Weights of a small transformer language model: width 384, 6 heads of 64 (1 for keys and values).
MLP neurons of a small language model. Each row is named by its layer, matrix (gate and up: input weights; down: output weights) and neuron, and shows model dimensions 0-127. Each number is 500 + 25 x the weight over its row's rms, rounded and kept within 0 to 999. Numbers have three digits each. A neuron's up and down rows have the sign that makes its largest values positive.
A block is one neuron, or neurons of one layer that tend to fire together. After each block is what it responds to, as a language model described it from the Wikipedia text at the highest values.

L6.gate856:507477530533522499502468490509517518499534498502470526486537475517495484520491480506458481535538508541515524486482489493467520509483475503479519544526558519429507496506473496465548552465469507538476498511512492528531491452520467492514513537523468459453471527521499496499523475489532532495514461515513543523519506506531500510507453486551515472563496458511531453513465536504454499510526
L6.up856:499484489494445509493522520533519529461539535512516490486494489485462481533485485529531453491511533482527491519506540496508469514471502515522453547504448551521482527464488476502501511492483469497474469524560491533505488541545474526486462503515505500551545530515503527518475511477458514524506495500486557525487507502529481533502496495529497485485518486459514470521540512526565501499487
L6.down856:493512503532514504507494461495514544538474507511528509523489519525544515513535513500499476535459538520514485539506503518524470514458482542504483508516521525492488440499508514505488490538508501524490485481501557500504468501489514532546491481506536518505541534553431523512504467507491541476504525518443538530498500514471498499508457466485478470520465464491505532453533470485525479464474
Number, amount and degree words in running prose, such as two, third, more, most, plus plural -s on months/years/hundreds and adverb -ly endings.

L2.gate15:506497493541503514499530525557496483516501488508476524497529526487476510484494486538496504518516506511504455513469497490526483476527494569553494520495504481577476509501497465469532535542490547520479488510480490462507510552528465509540487477463474518514467495454486482498540503495529517482507509501553475526504516515490500491514505508500468504515465504473517526435458479519489473514517
L2.up15:518500453521529520506497465504527535534526463511478555515498516489506533507508492502491493485468543490475525492430507513488490476499510505543496506531518473509517516499485501498517504481513516549520523462545438485522497503520532483505507503521467477481506517501538506497467483529498500470439532477522459462481502489530544521510493493546460473514491491514493452440507466534475550482468
L2.down15:486525434488515518503474518488510480543492543448504502528534550509473470529483520514523532536496481511510497514452495520470480525480565504493493546465474512485486465466491530500524524514471525503546490499542498512489500517493500484494504500496490480508500483473496527498498510477567546500470494485500497484501509525484454470461497489498483538499492531494512515538460479491479502525451
L2.gate605:494507555530552538504540500508550451491457513535478512468550543518513443552486511515523474505487464493541511524492466502490528527516474477505524515493480492521443504508498472511515525508483503507524445461509514545470484502494515520488461511508499517542483507491502499487492526526506468465521484499519455483466472536519479523487468475510491524461489545561495503505480505518480498515541
L2.up605:467507535499506503494516502448503500500495526489493484483561549528496511490509528512505490533562451510507502496483487488479545495512503508515484494486468437492551462517494536478521488517496490504481541491459473521543492496530499469523499488500504465471505488550511513468526496529477529505549538488489538470457525489511456514531446470528498527494482519483496487475534507493469509521531
L2.down605:522479485493528481465540438502522455486456509510536473516489504480475510493532497528532481470483475525510504483501500448517494498492499544525441494488462554481465481507468494504471522508484493506474531470503552514548495496515495526478468455480533507494535495480531480498473497493554518541511490488525497476473451481548505475485421529453471483453464514477504503493514491490547491490495
L2.gate705:461540516499539483479477479519481478508460544519506474486549496541503489510539504506472480473532461530512525519490490519524519497522522490565471484519498458517495537486473474533523523482513483482468506483472478473528473476478462540483471466480487506517498477494516517519459536562486469511480508501489519519526477527504489517466483503441526504498564511515501509508515527498479498466521
L2.up705:462467501481481493494484449509466452443503502493559495482498517520512507544507493517466509524518459475532522533469490560510502490523489482495508508476481463514511516479500499471521544502552471473527538523462484486484520479479536480499486446497532479513487499501492460465480480493500472519487489498485510537467506480500514476524505514521484499505518494482524494512490475469478510487530
L2.down705:508521531511491521517540500486526485525518498489522526524471531471512484534490472490534501488509470492513522487453465520496476509502516476501486483441500490455465477487502483404456503488473526508479483491453494458462477484527495496490476521507510487461477491506535508500514494479485496488464452498478473515519509460493484534500500527485455460464500501469505550525516514507489544490493
L2.gate876:481487568467452528492505483473474487472489478561466524496499487537500486529490502518527509483469515536534504516487495531485450502491499507457542534487482515498513524445532491484543524504503492509504537487479517495523502532530479498477480540509501495517515538486515492550492484506512508505517483525456500516550493499516497493519471547456490495478491465503486520446532504434539554478489
L2.up876:511501487526483496538517509495505492502457463482458529500482451497545510555513507511455470517504455530526476528472449528509503531532511515514557507477489493552524477483469468516505528506494548492496524505494506538510460532532542545493513502489501502476471481479542533485493544502458480485513510512494482494518490508513461521463512501500482513516468482468489470507484509491507519475458
L2.down876:527482519525469519507510479497509519487472484448522465545494446482535518508533517497484476489540486466545506490475483494518506520483483526489493469519513505530504512522461475504479532534502475487487566523515516533487475511488515509499522508509453466499499506473469481477486517455439502515521496537561469477506536546491517493533495464510503471523484506476535469527520485499500502440469
Fires on word pieces that continue a split word, strongest on "f" in manufacturing and "ter" in computer; also grad-u-ated, academ-ic.

L2.gate218:493487492506525484459483517499548500478502472543499481510465489524522515475499504521501473497498473463509488461488520516529527511466517522532500492486488486495489540460522473508521510469511470505531541549483542512481475446502512470488453482510477529548470505498505493469495510477531470498501496498513501491479517493516490477536495505503499472515481517484486455453502478483447453519506
L2.up218:495500464482503463485518455516513462466507477481517501486497524505508524492541525502472524514447461470503520462452462465527555507499489480520489523487564489469469512508517503525497489510485470522518515529533501525507495494530502482492494480567506524515487481483457507485510477502504468521501486452492510498516505447490499483488504520535484527505473490489459476492479478493455484507513
L2.down218:529484498522486514454526438447451469478540441493538499482537497500482495504529552503467529488461506488481502509466446516509505496520490492459483481475512489491497478501502473532456467545511482503518513491509507463546514473532498523533490448458439467510501480556484534498486499498491478462503522438524496498478496494536473525521481444513461470511504494499487464530511546505474472501524
L2.gate299:484499498467498537457470490522440515528494516486518467494498509487538494529504532487509494489529520501442510461447499495504538489523465486513514508497545501543473503541483491524499568516473528540502534519481456540546484499529498522510532525527507487494496511480507501538521515456511472546473481499481501512503535464488518509509481504550467500541459495481511481489486492493509484501494
L2.up299:476513485471486545498521561511491522499472471474529490491491496519495526484520481515455539442482511458501518503485495516514466478525495483488475505507503486545503529546500496507486508489500508499501492440474470558508499486465474508497515515575485523532456503517527476489500527455548483498483526487504530494465510522470474478553497512464486475522524481456483507487531494476459522482491
L2.down299:498470477507519525477485482513520479466489453511466510482480522525520528505515509523474530511476523514514547495531547520505488515520526556514518493515482526521478503541518457475476484477452514494542458462504560512479505476508528482540467483495478508512475496492553491459519514506517497460519512547531513485491509527471490504488494528518487534464486512472567512498507483463433520478475
L2.gate347:501512491482498466461468536508501502504516500472531520484476463489482497520478561507506503492538439481504522477465471487480515452468445489523528525489513437497441516478506515503487514486460507518531520487484461500489466459477533532477528503467504510503476499456473521509501517512471487469478494436509492459557505482488491532516501518506535464467487514540449494520533447524491502490476
L2.up347:501493500498516511508475529502503511520564484499514501456496482522448495509478485458474569542497522549504537489474467523491527492501508495502494486462469510504473494531500503525528505516488507477515505504503477507540465478519447504501508538528526529542468523503486487496474416500514491482497458530503503480509501516517479522502521498573507490512502542517485486530515498520452528533465
L2.down347:477513493479450531515490505524476523467577490501503493506487489520472518535466543501501537503490505486508542508525483490504497506454517573458521510485477506498470562501542491453509526481545478502509488498506495493503475516501525506498462514435483522526519548528452507528486548493484505505494481514507476503497481496511535523517538495516531519518474464510544508507499532504476496495532
L2.gate1094:493510512466489503499527525519504506546529494499481458472506523473485470523526474513485543554458451448518460478528509480447534491480482535483499497428535462524501497475500454474445495508516532509509498530490540517516506442480467510493472512508512466513502525497473511491489509508471483457539478507495482495440461480488557507556505490510464529548509541474479514516518482502490525525486
L2.up1094:523470510502516530451484540497504511469467490474501453524455529498492500489521506511482524525486484488534474492479502523522566476507538506485499459492499514548478515539468493526493515493473493488520494512494465520493492502456489502527496529503456504493559538475490525480466498472486488543509483471485462524477483489543496506549510537556508526521460472515509497454522501488518509521483
L2.down1094:500490515484500493474449527504504501501534513514489478460494478515531483486471526517503507506481512546485512527512583470473449549478531451462499475501501502533493548501544468490448504506479520501503516491473461486516509529468483486528489495474487467512514527513506500469509491526494506452463529508470482489487462507553495482494535513489490460476509537505470497511508488526496513542526
Short vowel-initial subword pieces inside a word split into several tokens, especially after l, often "il" as in Lilac, miles, filed, bilingual, and "or" in explorer.

L4.gate530:499500491476537492454510484489511540541532510553512462493498501485469509541455470497511488478471469524531517518528506481478463553497481537507490528446478461543460512498523525540510484479485467467473502490476461471468487487532516537461510508513560497514519485492524516457521483468534499501499523494519487523500505563508455478526478491516518500525502456498469511528448496544504470473486
L4.up530:454508439536486480487511545489524462538534466499485491483496485505492560465488503491538463504520483524486505486493515517483500471512475478505515519488511489518448534482477484552539484515469514507483516493437499509509475467489443484494460501527492466520488518507484542502526446491526491489479489473526479550529470512519501495521502478520492532463465532474485507491515507542463484499497
L4.down530:480520491525501471450437475484536479531553516489482458485530499492503527506465471509516498511502462520543480493483467510505460503516503516523483515510471511487478488525526500523482508492488491480478503503512498490531491483514509500464527483512519485473499481496475498498511505511539481507472528531493508505497490483544498494491467483500514489545496476468475475495507514554563504493516
L4.gate1002:452532506473495469486509463490532474536497520549531490505492511497546507486481478456491489514522461490509487508452527493463487527496506522501481474443465501523504479478492516499480453498473549464498494456494486510555510510506541489452502480497517496536529571478532505482531492521477489511467508463489511510480484505515533475507475498520526489508498478518517524484506531522542500532489
L4.up1002:475484493502492523457497568477524519491505480484518493490478506468500509487489510511480494513522511512475491485529511490508536519490489474497507472488473486489478496435499420504472511480489541492480523488499500517477520459487500538493488526528480478462499507495464497492493485435475499472483500494528527479526506490507516524470467536508500499522491516469464519528492468535477500442502
L4.down1002:516518481482513509454486425488531514538513517524492496483487493487521527487506511480515492527523555535525505487461534551524483504519502518498480501516496478507507502501498478506495518473483547476471485495474455508510498466482513560501499490488491526466502486512497538494543506508475479513510499498467504516505494467484508498527462509449520485489487529484502510494517540483531501480496
L4.gate1412:535510529480541476457510511502507513494468489507493498495471497529528479527517514495510503488554487501467470500488516525495564504449453540524514499485520493510561469471550485514513522495524512482515542468494478514471537462504514521466493551506496530470478548505485504483505477508505490459488528516509474521480506511510504488524517469511480532507475439508543478510490564518479471496495
L4.up1412:480484457482492514471483512505515467485474507514496455473489490489507490505486529516472550491477446469529477515528491531488509508517529493476452513467522492542484514472507513502532527475530517462517462470534455543476526502518494489480489521516536498526497538474510518489537471477528515498530532448529469473508496460500544482533470501473521493462487502436496511518531537500511508519479
L4.down1412:497498496462539505495483514490493530421486546519498476484465479487495546490504488468513542483513497493523512475495472460534481502564486501540525499506540512492504466511469473497494496473498472518516501521500496564489502563531486464490513471484483501508481501527528537513571509480452471451519441501516528527498469514502519506495483462530507453531542495480457481505521484499547457484537
L4.gate1503:485530483536495547459495496538527512519540482483484493510486509511475523479485510538476486509517520489514480498518484545499479506484508509500537519502512467493479476498542518473497495486582509510545505506503466503548507504521487521470495461518518470548540490551517490533558509508485461462521524491491482519483477506505531509487470439525517519462483419495511507509508478461511490493504
L4.up1503:510441476493517456509546498512489501524502554521473503509511491513469562480515489502476501512462507513482497549495517489459533466489514521489498526510461452494512482513523530486450507476479503496504532495487464515449483507503457523493512517533511489473494540514506478508518491526483441498504489505510510501495464465538505489497471507530456499504494474495528474470484530505529503499475
L4.down1503:523450467524527522500504504531499494530520501458487479471487460479514484502493508530507513469474514519529472450557465454503537500469515493505514453547495508487480548509498485477506510508509531508519465516452465511461496503492483524490483481444500503570541525515532517484514485540541496515479473550522509476527492549496484522527482522550523500538508475490502449510532495447485547490473
Word pieces that begin a modifier before a participle or adjective, like -ly endings (federally chartered, widely used), "most", "un", hyphens, and "and" joining two adjectives.

L6.gate1408:510462471514493539473495538518454537534486505502528529477493497471503518471493549515488515533484555507481473473515501510503506542498484485477471516478488500540491464460517529503468492471481469443453498460509465512527474493475491488491533505522509527505553524460517487493532457513536483463506479503511487460477500499496517473513496507484499543488471487483511559483524502468555492530537
L6.up1408:512510498454497450507481487466497493514485522543554492487468493499498474468469537485483508513487522511466489456520507433515514490485497468497471537493456515542533454522479567533468495498512475521461493503548495483483506514479514490467504534547556529477495545470544498472519477490465534487492448498535531515510517531503462504521478499494493538517509470529533506504514505482514500484497
L6.down1408:511486472462476540511477472512490505466527528520540541513491512524525534451459503540480486505489487476463462443493489503504498510528521485473484503465532512483554468480518496519505490509481447473487524519539527509455488477440558516490561514515532513475537504457481543467522458518490485496489496512518483515487527510536484480498492503526523501476492483468545546497493485530479475446472
Word pieces that leave a word unfinished, above all "aly" in an-aly-zed, cat-aly-st, par-aly-sed; also a capital U (Upon, U.S.) and prefixes like sub, Con.

L6.gate92:482514527524483517483460480513489522476503520494541542525478498506471489502504504479510509528507475514504497529472514480468509507508476514472511524530503490520486470458518516513500550489437515491503558530484501515493535492527490509514470536480505499523490464549527507521501482522518453470557464518495522459493526497492485467527489502495461545504505536494500449482487476448533499475500
L6.up92:476526497504459505524436475460530540518489490524489429530515502479501467474537544479492524541500480470488519487492541489527529562524470486520473497510462483567472458503467522517524519517494487503501495504475483519509507485512509477469473512476504495464523522544522515566506499482546498491509490495524474496529505476454523479541502523494502523506510509454533508484485489494473475493501
L6.down92:480476505493464524504531495483514453517480526440497472519469507452515472520496502473505477518533523492487494478468496458509497520524539528497432446523486483482464531520484517557473539524511463521527537524513482533512525495507516496469484473517508547485539484490516501488499531493460458478487485493546489504473473432486521510473496524542460499498478479494509500495492488492504485490479
Connectors like and, to, or, / joining two parallel items, especially years or numbers, e.g. 2009 and 2010, 1980 to 2001, first or second.

L4.gate37:492444496489505509520525514525512486512500553549506542528520516456490518482520526514528489495539493465497454516508525519505531524468499521501513521475469503456519497489505505502466498492461502519501519497455513549511471500486524510508472476497542485493472502513524497516485509497509474516555493553440556516542498459503540510490512511473485528481496512502495510479471536511497495533483
L4.up37:520528507513465522521496526469547526465473529494509549512479452505517470499518496490537489514506535535491461428500490467480533488487533478524459525487496504485512483467468512532480459515492518488522492522472518507568479460495482510514531490538513460497482501474484493514507476501498536516481475488468516514485510505491485483513514503491494463490517523493515510535511507539499434465557
L4.down37:513504489564476482492487495476486504516502517480516557554479478484514504470525502506481485546516474524518497483511533494481506494493511433519502534490499510513504450472501521520474502486494508501491490451508506521534456516471454492503505483490551475489477502498525421525498514544500520477550483460474486550487480565514474498531507455453528473466533498553483491479487459476504477481489
L4.gate492:506516511469449509464500466470500484487461508503499471470503553529515475492507448482482534495516450539510507526518471470488505527526469504435529510519504481530506492501481523511488516535485518522489517509446474511566478508540447552539505476502472535505508501481499481484478558544484507480489526492509466475518511494479463467544467463472493469495491541495519451516479496487507497517468
L4.up492:495545477450515476527489460469521512533518502473478486508553525543475524475509471478500457461529487490491483539496482450485556510504511507511480480467508512524536500473557544515535521514516478484471536542488504521496516498482492508547500488484496502506492528484530537518536502509531470501472508538575498484469484504506482524493513484497554478516488486513503464469518508487525505507457
L4.down492:476519486538559463503516483486515516533534513472491471528555487496519478483521507523486502508525545489496523494480504495519525472487479476544520514512469519500510508473502511508523494469505517487478506550513509521504517484487509492505509440525496508473535528522565493540525489490508480467481480536505551471388464519456474502476460478466523476520512500521477502470506486490513504465524
L4.gate1279:478489472503544458465492487486436506488473512543526510509490480446500536477460518463455493553498462483532486482499493468450458536516480510473464454505505489483540513482487526507471529529464538482527492534497488532476443533507507479491490499485489484489472489482511531482489512502505472542497495497487506518466516557479529493443522517506534451508500481481514519446491506532471463532472
L4.up1279:490496530522440453512495441514522505530505502509495526554523485469509534499465457501537488510506454516478477531492488469498505520523512505507474485521470494506553535538511495464516487493503495480464533525500496527526561479513502506515516461517468482477491485531527512509534500492518490499514514481489462473513465504513537460498477492476525492480512467518504452495498499487481461532513
L4.down1279:511552491529505508479489469527475524500489495443507506537506541471503463529513508504493480498440508529461482454526474517530476502486491468534485497509474505475499460500463495527487458468485504512519524521498522452484519508491513489458531484521539533487536523551534489524526503491527508487477476485500492486503524499502497499463550507523522546515500498497476491510468484526522554469489
L4.gate1364:517478483496494492501473442509509501511484442526472500493507515536460481506510467482492479544513491505502499479488511470516506553500526473486469496528491524527487467518474516501454515479474537511498508499457441493472512520466523519501480520503473535489531488506493509469509482503507527498488496487535520508511505541529492464526512487496541522456518521544492455483506518511506513465532
L4.up1364:468501456482508445494531503523553505522486488493540557504493496481507500485517471504495480502539505504523459479488496493543514522513474496502515465502512522552500519522513483521520509509460535543451516513476536480481519491487471519508533518505511494489503471494517492506474511496487517512534454463498505481490483514501486490521490496485537480493518475473466507510467498515476530459492
L4.down1364:526515475524520501514490501478472501511518516502522500470507478497529519499525498509497468522461570486498489502519484478465514492529530500521479509480522523470496495464533517448512498461487500457508492509510463539520504528508496495459503488552495515531469499504476484464481524471495476517467532514492516507503510481519510521500466478481519502504497486494475535469465488472509460530458
The word "and" joining two paired items, especially after "both X" or "between X", plus table pipes before "Labour hold" rows.

L4.gate243:518512488465514533478478512509499504524528479486512488482450502495485544476509468541501537503449497500519481495506462495467475506525513505463511503486494528477533512494488506536456516478507517485505539492476475476472544501492482525505465494504532493486481548502498514513505497470495532516485473494455517528487533520530492519534488488505481512440517514498512540538479527527520497505528
L4.up243:527428512503508490506446507509481458507528492536524488474530513452487503497484523479501459485501491518489497511499497520502502492517491504496476490471498539541478522487568510516489530515505502508486495480490467514509463485470481500471500472495459514507489526509477487543496567480505485486504489531480507502529519532494506549526519475482522481502490522523447537521531529512489461503493
L4.down243:478546513507455514490475484539460482489502505532511455465518464519517532489491492504498488490457527556479515502479517471506499497472475537499500489501502508519507504474547514544481516465491526497516518511550466492532515524496474458511500535510462482521542525521504523524490510471498450470493534484482495487493508462497496528504511489475474487490509527512530501476524486512509502506497
L4.gate1136:486504531475478538473491517515485535550506520488496504495515453457521478506497501478491540501531479534484522472498489489492456468503490516544522504486498500427488496463478488481536494549459512513512517518492503520527496502519485519482525502508493511511498488518521513524537496480522506521526518528495489505470487532542456493530506505485508528529490546511520528528536491557500483513462
L4.up1136:510492561483510462491475461498527461500525491483480488506521490489498499454492521533465500485467454560539481541531511457488491491491504540506546505479482507481487496490469490523499512494507478476493509477504489468509486510467460497483438484446466530461479488554483495526466524499479501520503543464507494512458471514487478521522473489474528466479540469481487541482474465514472549517525
L4.down1136:534508498493462509433501523489489530450516504472473491542480498465539486460522496490559544496526464520483480527466480533468481494499496525519504465497515515481522481479485462489483509558513551511534493503487508488486497513510548474500535525536492518496440509511504507474480456487486490460492463461513529447517510506534496508476524464519521530501486496503483512515487460513459458520509
L4.gate1359:466525506531539522457472457522485479444505463513511474479503479490476513473499480525536540504506460504468476479501540507486482484450490480502513497519531511495492506464483500534486484533503465519543505531505513518431527513504501474522461514519510533522491490485523510466496513534519495501502484516513530516470488537545537523541512479497496504473520537544514506479504487481490481522498
L4.up1359:500496569499532499475495476526524488462493489547501523475524487469493529508491480514506537491498472461503481521485497477546431511489454509492516496518538464573464528498532525519513520517499481505491501495474464512484501489496519466531451522555514538489506543501476527487487490475523516495486450537538522535476516529510499507532470528474526551445519481519505526492552486546480455525502
L4.down1359:510516516502506491508477510500503474495492524544478519461522524482547490482475492493443498505517510468506497475459489518487475471482454479511528486536507509509516519521497501490463501465500479515487530481436507501469534487438500455486448503551494485510482564490530535505509510497489487531471505526522505514540518503511483497493524522480474527510523457533506522482498468543461544525493
L4.gate1478:548528501494510492458490517467526513521511423507537491479516508501526509508537494506471484512527504539511518525484492530510482494465495520512524498475487494492508483438501514515452493486478509529486512536502499533474481507472542466451472485544517508505517528478507513520563466528497494527491498525534496503492523516534525514530488503464450494525482508502508521477501486485505500508528
L4.up1478:492451454477482468522476539534507480470508517523511467493483508520528485472523502505466499522488511500514525464516480482548514534574536512502483508485489492483520510533501522475470512513493482492504494472523504488506501489525496492461513510500491500543514487425525513522497486480474466500501518533536508527496465474541545482484490477509519539491480473474528520450496483454488498489453
L4.down1478:508463455547492494510491480498536519514517544483488515488461507525500464477484502522544509480495499466481488492467516527561494478503472473467490503433530501454522479483524490479497485495502514542527500522514491490501522453492525572500518547490527518518493494432518494537501518464477506483517500508519553492494515498475464511533477466471513501513508518475544492498453454460471493501432
Short fragments inside split words, mostly vowel+l pieces like ul, el, ol, as in ad-ul-ts, circ-ul-ating, in-el-igible, ult-imately.